config = dict(
    n_layer=14,
    d_model=160,
    n_head=2,
    n_kv_head=2,
    head_dim=64,
    d_mlp=640,
    vocab_size=4096,
    activation='gelu',
    norm='layernorm',
    norm_place='pre',
    norm_eps=1e-05,
    positions='rope',
    rope_base=10000.0,
    rope_fraction=0.25,
    qk_norm=False,
    attn_scale=0.125,
    bias='all',
    tie_embeddings=False,
    parallel_block=True,
    init='normal',
    init_std_qkv=0.0336,
    init_std_o=0.0,
    init_std_up=0.0336,
    init_std_down=0.0,
    optimizer='muon_variant',
    lr=0.00894,
    lr_mult_qkv=0.7,
    lr_mult_o=1.5,
    beta1=0.9,
    lr_head=0.00666,
    grad_clip=0.5,
    warmup_steps=200,
    schedule='wsd',
    decay_fraction=0.719,
    decay_shape='linear',
    final_lr_fraction=0.1,
    batch_tokens=[16384, 32768, 65536],
    seq_len=512,
    doc_mask=False,
    train_tokens=176900000,
    steps=5249,
    dataset='wikipedia_en',
)
MLP neurons of a small language model. Each row is named by its layer, matrix (up: input weights; down: output weights) and neuron, and shows model dimensions 0-159. Each number is 128 + 24 x the weight over its row's rms, rounded and kept within 0 to 255. Numbers have three digits each.
After each neuron's rows, "fires on" lists the tokens most often at its 100 highest values on Wikipedia text that the model never trained on; "fires before" lists the tokens most often just after its 100 highest values on Wikipedia text that the model never trained on.

L3.up250:145131127129117092147158115100087146145140113133114137101111147126111157107109147145089147141122135150177118108133122132081109117135122138158117113086118158140156135103109128115107098125112150142136136120145104136131109109109155099123118136086150112157104135107139115111144152142194127141161159069118093133126113106199169134092099145118150122111168128105148127135182094150139159126107094140104095140129116106182099089146098146126162147107137074153168140155139132131069146110120151
L3.down250:131134114117150130130115122115096137151139108145099154113141169118127162097136164152134172138114080150115125054137135117108106099113093123119127082095047169145154116109129137145126130077147158134138198106128142150160138077122172087137159157097156098155130139106137087114118126117159109132155128115124109135155096104155166138147098132114118106111160114116141142130094125133149164104123133149096132123143153117142144133146122167126157138124128089113140134151117119151095155144102161
fires on: ")"
fires before: " |", "\n", " ", " was", " and"

L6.up423:135160165142103163093148119130067123079149121167140189117118131153131112126138117106140144141117116132128163129099104133129151121103124119152135145126133132090130098168135095151162120115192120168099142113133130142098109133143140096142123122178148148115096162128146133124106094117101087110122155154149132133144112156117087115092111120146111155121128128167062113113121113150131133163079111105178170122132139153144093140167114130124114094092096160111090153144097111115127145097121142
L6.down423:159138110123166144093132121123136100144123140109105127104148131138134146132164117153138120132125113159118119157129140130121103079139193157146131125112109113130125184121100104127113103143125183146166129128121152169111133141056113105179122156071129130116097049088141082113130142132098135137165123134130120118096161142112134127130134146109148131173138118141098096139095118113139137112103150150165104112130159162098114100109105125124118117120139162088114113183167135114144113102145091
fires on: " ", "1", " |", "9", "4", "2"
fires before: "1", ",", "2", "8", "5", "7"

L11.up116:132137104126148105110137115096109111077093163175133156160119131135121117119108154143169167167156097094129125173131136133168122165138156124156124122115123095151107134106138142113088127141097147114135130152119132084136125180138109139130133118114125108134124089111106190088142134125113134104087138158143164100137109142097114123123146104155169133125123129170087143118108132152226141110115132115104095141104125151088094096144128113123137143136131145093129106099116144099134120157122182
L11.down116:158160155105117106130126155133148137163114141109102067166064144142167133159117143131163119129105133123123149107149072146118138113113100117127119166095133113158117117089177119114117094127142150123123121103119153152080090146173112122100096120100097126099108164152123145135125137127133112049166130160130115133159159125103120136091122115147146109132119125145150118110183128121130140133152166099155157115137107097107112128119144102102114146175137135140156097115157114145147129091093158
fires on: " "
fires before: "1", "2", "3", " |"

L6.up132:126136122143171114124130114134147162120132114140100113140107126086151113115112158106156160116176155138145144107113132158135133124163100142128132142143108131146100133109123113122121114142138164127152153166120120124176123146127101162084115148085135111135133115089147206056134109123155102105084127128114125143186114087135105136108113127165132112115111131110102116143163126158153129129149123089095106109118131141152103128125069160160074118114111160138094159101162098106154131176157109
L6.down132:152109108174111122156164144127130171066155181107083157165132129130141141086134092117175165117114130134114107097118106126125154137123108157163142107111141115126126115124103114119143104100130159144081130100128146147120135149116109120130154088144159125096128149147134119129109155167163110139103133147099204121091104081130119124114120142132149107127091134104073122134188131116140160111130100104062127134145149156151126108095095162121141108143114146126137141106126142125159118115135158
fires on: " "
fires before: "1", "3", "2", "4", "5", "8"

L3.up570:143102144137134156095122101127123125161090143107105165065142125092106153143165146119105166125131120148157174122160145137102102158135162099133115147140094130115131168147137117161181157147162155173154082106110160094107133146149138107096132116135157134111079088189114143140125125085129129174129101097130104126101121128150157119144120149115122127096139125119125148113127080146154169123111126116116111136156096123173135129150112134158122098113136057114152137110128138128102147109109132
L3.down570:108146116132169135094126134141114098176093166134127157068114176128110145114139143114141097077129135205175103113108152114105124094092112120159117087107118129096130176136159102166109143098136147166105085121109101137155152126163155134115114125096137144085154122163153124132145134104129106119152122136163134143135152138103111094112127094126150151148128150131112129114121099114116175119118167136097128116141168173124108112108121157135123157141126114096129130165111129143129118186146111
fires on: ",", "==", " ==", " hel", " right"
fires before: "\n", " "

L9.up382:131123138120169134099088126105165114173121152091099132157095129105095105125135152117113139094139125078141146108123095106102114126111114083159116143127154125102138067116150142107125117136129181148131146141126143116119144116133166159121121118139126148189135090126138116105116117136141082107192118093121107130124129131141147147148125159122161106104103093106151146112112137151111145086135161150111080126105163114171111089132126134125098087120173116085161076107133137111091126147114156
L9.down382:103100123084121130111136136169101149125176115137086154093132171111098107078105116128105145110099151158111111098137167107125112134134095125101142099130083162129151148138159154077119099125109139128109134107108145165097104179099115107150153170090145155138149137115095141128130121116121133127146116129149159144141152117155105088153168121121116120110155135115128164120104108153143118127156167163133125102144108155143132161093185150118184134075163096131146096117124114127098127119144120
fires on: ")", "\"", "}"
fires before: " |", "\n", " &", " and"

L11.up384:162096124159130132076097144092088125116134151149106123135137152128176153135145164103112118090114130128147158135134087101109108143079145123161140161162144137134117168137159089070164112131144098149133132121133159126120152170063125141087124114106169081148144116081149146092168160126090126134088100147133110149114143122120143151165139139151150160132144115122144133099128153109148101122126135121104142125163124159126141137145083148130115114089162143188127120137121101122108117146122116
L11.down384:138117118125146081118147145145094143146149154164135165126128139149123131145112135117098092120152142104159149125121123136141145126131134157117134138145158104151114125152125085118151151119190110082096124137134126123106098168114088120097125097105084129104116140115131168089177078107158140140130133145157144149122102102109085116108142095188093129091157105135135133117132158135145109107112175116108113122127165129186117136144111201144155094149136175111159120146139103129115094141109145
fires on: " "
fires before: "1", "2"

L8.up624:123097115134138151159139112103091095161146151104086149139091161177097140074094149150140106097143138101146094125159142143108118131111129153099121137107094116127124130066116138161137126135174170194091141148130132145151144130164122139115153144113153125104111117084123107124145140101123068140189109121122122118137121128128095099133152121167101107128193127135104151141127119119147138148128120164130093152133156092147137096110085133153131116124134098120162113144134141130108160151157127
L8.down624:125163129112168091117098165158132163079100089132118093155175115124170179127116159152130144153083088138125145088098119096111130129148107111138110114162156123103147110137134148091101104094102078110175128133115140161149110107112170105109129133120165138171160142174115099153134130121114170095090158115106146141136136159121174145132106122094143118123099142106138121109156093134145119113133097129131186097109099122133144102149127139101123131098083146116133128135123128144136125130102141
fires on: "\"", ")", ",", "}"
fires before: " |", " (", "\n", " and", " was"

L4.up302:125115107137180170106091113115131162129113159166128145105121098103125152165118122123135160183112079161122136131130121159113135170131165124109119159100116107112115141141162089123142083126113114156124095123113118105116168174142159152111112154110108094168090174128163093118106115159112149143106118102118088128118123145163126111110141119135122138155155117138127102121115167111188120112107175197158155085137110104147099114147136164154121105114121116118134129098118134129147122102132107
L4.down302:153138091124118168119136087149083136144124135140145146112139121128110166099141115100146141178124122142144101133124108136111151122132113128091156135079110134110143137151176105127144091143122098159138131127136157083140108160108136083077127143131111091152126162141130121113156091182130134091138123102140104103136144174190098117088117131175110111125134169090137125115095159107159153084114153099143143112103091100137107099134117162156159131135135090119090113105148129128132132119146176
fires on: "\n", "===", " ===", "===="
fires before: "\n"

L7.up124:101104133121124105146104158116122157080127101162101131161104161134112132156077134149140146115139109123105134153140122125101125150147183138162120132115132207138182111115101106139132142104174129126131144100120148120123133133108158153162102168120140081093109099103151149083146101124144151103148156144134098131154151139127095154136098140131112115138128130139111111148157109105181143107127123159088132088071113165071120113132152146138143112133134157127127133158166107169114129157101110
L7.down124:151099140155142119171158146105187114116141151095149122149147106118125122135102097119119123101133084152141138131107134106121136133087107169174151150124141118119122109087104125152150120097112104125141135133157130144106105120157103159109070068103110089131151150127159124162153120121131143122115149168148119118105107093110105128135112119123135134111109091084168124168104104140122159088109136125090119111104098147171115141124133131141132135177111228166132136157151135130103120124125131
fires on: " ", "-", "h"
fires before: "1", "2", "ab"

L3.up180:155152142112183164145141157117062102110146139118111142127146147099119110122116149098141153160124132126139170124133120134098115102150136151068134092151135126120176137124082142119146113139113138138157148109100122118132136105092158162136145083080166101153126151092182134022164145140137140149102102130087141117144128115117123140118124145161109136105129108141152115151146126124175121120141091121130103122122112132133124128082128119089104116114097134148088141129160148116152105126143136
L3.down180:093130132133122094111110112136167121115081138126098100144137149120135101107135108162156117123108139153117132121148075113168116156098103122078130127149111169112096125151085122154156113092125100142151121155128146100146123130122080105094185153137153102160170095110121149112143108124102140155164139130116131105122130135165139103106123158078126069126171168110107111122122116096140118134139147126114101097148104181147150132136117149123149154112134138144162102118100156138187171108166122
fires on: " ", " |", ";", " -"
fires before: "1", "2", "q", "\n", " "

L11.up314:142128123099159161118160156137161133173121159148071134129110144094126122134186069138169128139129124101088145090111133142137125122123143155144151149105114145125131143146145084123173079135166108126102125154111117144109172167106166178096164088117142090160119133124141152106121139147118128149123154110140134115144089096108157143111106142117138194120148117164097102129129091121088132133170118122121103127113129136159108140117100131146153143155134169119138135108132090113121173112104140
L11.down314:120138152147097134121130134115126111142146119129105159129140146146130099102211130153125155166147152151140165063118131116123158142131136155138123124109145154128112127160150091159125124135130126141066129164126125082122131186127119124125146143084125116084144129110114126158169128139152126134097128103128139122122131105159143150123096167140126142148092114124079159095154132121084135134128119128105146118143136140103125112107092110100122156123099253131131163127120103112131133120144123
fires on: " ", "5", "0"
fires before: "1", "2", "3", "6"

L9.up63:119121148155145152088112107132087103098117100117134122122124109141113132151086122077156136123114073142121132142130160126115172159108099127165151152190092158155128135159150098124158127122168106129146115090153142104150148141131102144114162147133139067135106071178138134143144103101122073118115113147122126146135164113153106130106116099128108144095175099173094106137123136127144136135098141143131114104116153122109134140124153121125189150127129150094121166106122125162147115078121118
L9.down63:125134116099125129133142130112120190153086127124115121094155104154095150091105100080137122140114156084083170147172105157117100095137141125096135135131117152108195147128090080133119133111190129139092112122133137124102141083130142151141135117107142144106149145119125120163129119128151177149132112099118143158094129141138143112142103126123161139115121139170110116133122095153148138097124144161144140145073125163135172145155141123119146091181152142144087138133108130168098116107102145
fires on: " ", "2", "0", "9"
fires before: "1", "2", "9", "5", "7", "8"

L9.up434:114128175186182144105136154126118111111104167147097142091141123125126161143138115128120120129149165115115124105137115150154178146153147119120173138105124105133067138147146092097171126091140157182142133136098141069130099152135129093142132134138117133121149126138127162142153105122116146079095124104118081154124119210127108136142137161128118144118119121114103148089131150135117138150143147121157132098118118135181133150104132151112174115153123095099133180109126100114158120132112121
L9.down434:096134115119122140121127153099111114121126137115114110126126126123105132101143128131109157129104078102103129125101101130102158089137167182130160149147087109156098167124144102130135169110163111127158157159132107077120118094143121098134122190171134160116156126140118131159145070105148141124130134151114100150121137141132137139123121156138112105105103149085143092042100113119135144152102136117119172150152119147085171115147146152103157160159099125162130138136143151097104163150144124
fires on: "==", "===", " on", " =="
fires before: "\n", " the"

L4.up146:123111141116148105115109086123091090120120122139166145109108102155113109155112113106148092155111106133101173121140103132129163149130168136111095168099095094158140106167148136120109158112100132113131144124109102144127137165164145107099129126095145090163133107107127195105147074131145093087128127100121151099136135090131123169161136137146166135143149132157080159136142134137139166119139160168172108112180124124167131112149129157108119119114168132127148110118089110143127143170142118
L4.down146:192090102162110181140124139113145140144087160097118161144149144083138159145089085131112156135169085140095112140147117127104083128127102155150176134125094163126147114137137153135124142092124142131125123127073144074136120116135151087153120130127122138147102077160119141155105083125139131107124134109166111128157207150115143155162154099112129137112108139151116152142120143145143119117120125145115159123135143148095098142128128095109113130141076109126139113112118106157128144152112154
fires on: " ==", "==", "===", "2", "1", " ==="
fires before: "\n", "2", "8", "5", "1"

L4.up401:106100079170147136121110105143157147144093105126110115165146162116150111125117151148126122142135082155129114124137043116108111147134125123117126105106121136101156128114118129076129145092119150150112174132117126163139149131134157101104140094091122107153129156122113114133089094108126169109134103120132077124119106149159138112103118135124149116143157131097160106138149097170086091104138123187124129092175167147145092091158129148163124107127151127160095142142144135101091095117125109
L4.down401:121152110114136111149142127113122092129129129103126095130141115124166141136134181129120122102141102137139128125091109102128165127109188119132138109122109120144124138125142131078124086067185150104100145181140136125069109126127122128126144170128146131127126121183100106150141088109099114099127081131081166109150120145132108087115144122144146131115145136133139114090116120113174132142154108169182118100142103150161105150099184097118148096139128169171114108110161147133153123124151128
fires on: "),", ")", "\n", "\",", "om"
fires before: "\n", " was", " is", " and"